From a checkpoint of a small transformer trained on Wikipedia: tied embeddings, 5707 steps.
MLP neurons of a small language model. Each row is named by its layer, matrix (up: input weights; down: output weights) and neuron, and shows model dimensions 32-127. Each number is 128 + 24 x the weight over its row's rms, rounded and kept within 0 to 255. Numbers have three digits each.
A block is one neuron, or neurons of one layer that tend to fire together. After each block is what it responds to, as a language model described it from the Wikipedia text at the highest values.

L6.up237:182159125119116113122110148180126094111110108163148124104093124147113115154118143136115152120132106115145089079126107158160120140133138134136103140147115138074090148156143144087138120126103137076142124080103128101103127122118119121162173124150121133128149151151165094122087131147140145091
L6.down237:158127122119091117110090120165158089146093111146101143095084133177131124121136111110152136143159115117123155095191099086160130110164116103143127141104135114110102133113094121094097136121100115112140167114096099123095132111106120170159137080159131141195105172119129143151114110158145129093
Responds to: Clause-initial subjects

L9.up107:114089132094135150135057125152167097102119124159117124139156168128153136135169157120122155170104144129160142115137114088120140133138078174164078128103132134105118145132140125128108109133094124096139091142082099164100102147129088129122148165168116092116183106127124151122154123106096043124
L9.down107:129140110082060176124024148149103113110137105127166120106144080169099120153129104112129126137162137120124162078120128121145121128130108140136129137094151085106137107100206107117135118130156125094128133134135152163119122148129144163143116101149100163112104135108153154154054108095141137124
L9.up341:084189097148091115160145114119127139124139116142106136134073082135135152111112115090095072147136118140132098126088155094166128108145134135105130121103146116109105134107116097194117150101107144111129143115103137120124146096128090083125142135134165116089132170115184131071135171109137133132
L9.down341:110120112064154141135151134069117110135172137134135139106096105108098140103130141135119156160158098091096129150190135159114150099156119145163160126125110158153141069115109136118128147153140082095114178165147110163149112117113134178155140132114092102138119114035149123123129124144122078135
L9.up444:151130125092106106095114165139138165150131139190111123160144141136102134129121069090085118128161120138142146085130150084113141133146105158120112136081122118104121159130149133150136170123135155080131142113152091164127117089121122141145178116136107094110145140108160083173111085128117118122
L9.down444:120106179133063167117161117079147134103149140118119129080124135097137108122122124109173106126168161132121093142156128145147118127097128108198134144164108129110144114166142161113157127096122164097091161118152099132099172106103117142120099106130120122063130129113158108134134137111111131099
L9.up446:130146125117130108108106177120164141127118145175106120117101120111119119120133122112134132126141128137156085087148141143169126104108083143128123126128103089165148141141162145187126103122098139132091136078093103128091171124155102165175151103147103112131144135120127118138109151131136122117
L9.down446:118108115165142160124072137140120136101126160117130149136140131111140152144126127107170161135113122139133127172154087146080100161152144113142130087152133166084114114118128119118131124126115136139126118146162163141163120093133129116122132166090123128133072136175145123122115132132121135089
Responds to: Biography clause subject pronouns

L6.up224:131138158131110149113139125128120101132152186138143131106146149136127134164166140167121157104073132155139142138175127076135108131153134110115132121119164192095121116135127145135132118129124134112094114113113115146094136116110085112108122116111093143169144144122148096120166136121147132100
L6.down224:098129102123121117141160134150121111139125115135095130123146092121103162131127148064133166127142144141145119108155141140131127135127068158117160124119099155112142144133088133109144125136103097093135107176127135143143152135106123106098099164118151110144101128167143158138091109162066134132
Responds to: Conjunction "and" in headings

L6.up378:112162124118123117136105142141110122158106149095114116161116092121146180106084155180140151126106127129096138133148103131139164136108150143151129136145125074114148151156141128066120107124181099110143099073158083125116148111090148106105104147105126129116119086116112138145152136127123106098
L6.down378:099161169119140091090120114132148115125133117177080140182138127136136144071143155178159082150100155134079127127145098136092112127111155108116083160179123180124122151122158160121104130121156141096142113103171142122105140162163114103134141170121119111157133110155121104116164128144123108108
Responds to: Article "an" and word-starts

L9.up96:143124126157136111184146151150143102126121153092068147099119095164139096112097154115143119132111126120090116132156149102106113114115173150140131153138116119115134116145124115130076143167154133119141096133107151104141099137129119153156119091091131161121117080145142113115117104145136127069
L9.down96:153113088142085101131189111125070118153175094125142108146109123080150161132159107121097123109135100084116167141099130161111135149107132097119127162114093152146160119100143126108113118061145134106172150094124145106136147112123140082117114115117144151117144124096146104128123151163092142118
L9.up101:134102120136102118152154116116128133114124116115138082124103103110146169139174180145143107145091134103104112113144162109150101151104115169118099125095139167091112148163091165133189138091134107112139105130144163117142152190135144153158077125120125150098158140112128089085139140148167126149
L9.down101:119173160098142155156161132127074124117108064134161158133124175103137137105134118084132185124145144101116109108144127164167164116121124133140139117162107106113116105117116132110102161132169120100118134130115184149114115107069148104145143085157147086140104117139115138126087146100141126157
L9.up568:197131113119086111171151091096141104134137154135131110161122147125156117127135112124066122175130165127148128101149130106118119134109172150125078109119133084114154106134157100150114109119169159144149088150125176145186134146170091101133118157138159124164150117143139135124126105112101141153
L9.down568:102118132143111138108120111132171114147141105112118094098152125127116125128135210105151137159111120100142143135201144125139115157122108103123144111140127107136123110128144137107150128144161122171100095160146115130125114142150130151136112114113135163192043115117127121147149106083127117131
L9.up611:125103123126106134139155171125151112104117129081110128114121134146120101134139115153116133114156124102105110142156132142098135125103140119119162178105105139076176151106107178119107098154146120125100162110143167110140098124109098118119149126143115157128143103112101185149133131148123109144
L9.down611:113108124143104125106152132108136099124107071127125146158129114121127106106122105136099138161136133139086098132139144155110127155097136122111137092145128180160151169098162109053167138112110125113130116101101119111167159151159140176103088135125138126165159177137133148134147135103140096149
Responds to: Determiner after copula

L9.up106:100156132114103163142088129134145092139097154149125095135135162095119086166130167109158138120123197115167163132125134088175141132133138125053113132091093126100110113099154117165091130151143132132102137146092144110132160113131104125130147150153116134163094131151120112133120115095149126132
L9.down106:133125172109137110147101125157134128130138090133161147151063144171131143098149102096136133112136127151152113093151153170148109098099080173178167140169147139093141129115089132114100110128102111146133142132186091147154108145131168129140112123098127128087146116085147118157135138145091122143
L9.up120:094131142162136160115111117107150167101170158148156135141117164145150168108111110145100154135135152061092086117167092116168164134119151126132128118071100124101122137123124113154144157126094130121111160138138098141117112106105111118075164136146157135145143172119151141140105153117138125118
L9.down120:139129164119098163140072147161119107156087104130092107139124090137118124089148149172154145133114143109112085159108175093124134169133105093117161157142139151155115128141116123117149133144131159138125123166130081092133081189156156126117135140083096135088098123142119138166164132115187113125
L9.up387:122137167158101151120144146140155116100103150141116086120083113085153113134121115165148200112134146141114105131192123100141096125122140139137159134163113155123082144151119132139160157130077120104096088120123132111132109133150117122162093185108159167127117104134101100174119126079150109097
L9.down387:107136118127126138097161119141167104177148103114132116131110126131135125114112142200139144125111172111091102138156104114157134138131078130169151095151138129131126101105142120079121072158104141131120097097139152142149146110137150163202153150115111184115148115111130133121154116127105112156
L9.up540:148105092134095184117071109125145132100149124159149167109108137141158110130139098162149123149129127101084099139147140118123163125173113134151150140135161146153121097129120130148166087123105137139106142128096113113093097112141151120151172150139190135124120121107140152101110145092102104120
L9.down540:136143102095189139122114130156106136137070182088132099136121138104143145118107138178108070148120084116131155125089143133073111138135123143138126156150115117124117116131120141118126154160117085110125136155138125098084146148113145173091167158105096134161125104130113126174145129122098156106
Responds to: List separator tokens

L8.up209:144116122134103138148111128140094117126134121170152113135148135100108096122126118109155158141085139108153067135135093113119096180113094137087132144149098117152163141180097134114100146143147155082111121149091110114113114099115091131111104094119137124140108075122148165127154177143153143124
L8.down209:104096130121093156105108126157159179148128156097109147114127121110120152150138101156124131170104125109166059164147116086124149117142177108102170121085120128155116153140150140118078112154115161136096080147113106118109097108141132136141134078181161122122106164141162128163129094114140127167
L8.up446:110086097173149146152121090120179103105146167145139109120103153102090089133133111141104127159168159114108142161128131123152092125097086157113137114112134113175117092135125069123182167109081127129137141174109120144107127150116135094126104171114162159150132098099142134097090131098107119112
L8.down446:108136158150127150114109128134161169130108138109114158121161136120176140159146156103096133104114205101098084145147095133139152155167125114089105107087096143134108144132122133137126107152124122129090097147098108119139122098147138156115092180135099167159088096141106138171137107132108097124
L8.up463:126131112133083093123091148117133153151145130139137105134158150104141128134151118121104170097143109115141120091165131114102098129104184134117114149165139123115116115131120155152144102149123137122119096136170161102131155157149091098085090149150111149143116161099131077169121123125120145131
L8.down463:133106139149135133168171113105145171138148128134169100108099138089135129117156087136120131084109173127081098153110159117129170128151119106144128108095107148126155112132137106114166107128168128106137109141140130138116135105160133169143116148072145117116157126132104118098196149113112150128
L8.up614:144135107108151121122119123126149138141167145172115074111121115124132144082129095107132142116109086150124146142152099153093070132134142110147130182078137119134120099166101095118175098099107161154161158175114111100081142133151122192099169088098108145114120108151102123121147094115106095099
L8.down614:148143133173143134134122133098123123131138126100155105120147152124121153148089155100144138145123161125124128142123098094118186148098173144116099081123069137069141089111094100126112142155147118146135086143169107122159149118130173109143132146096142137110128106178110134130135145141128114111
Responds to: Coordinating "and" in headings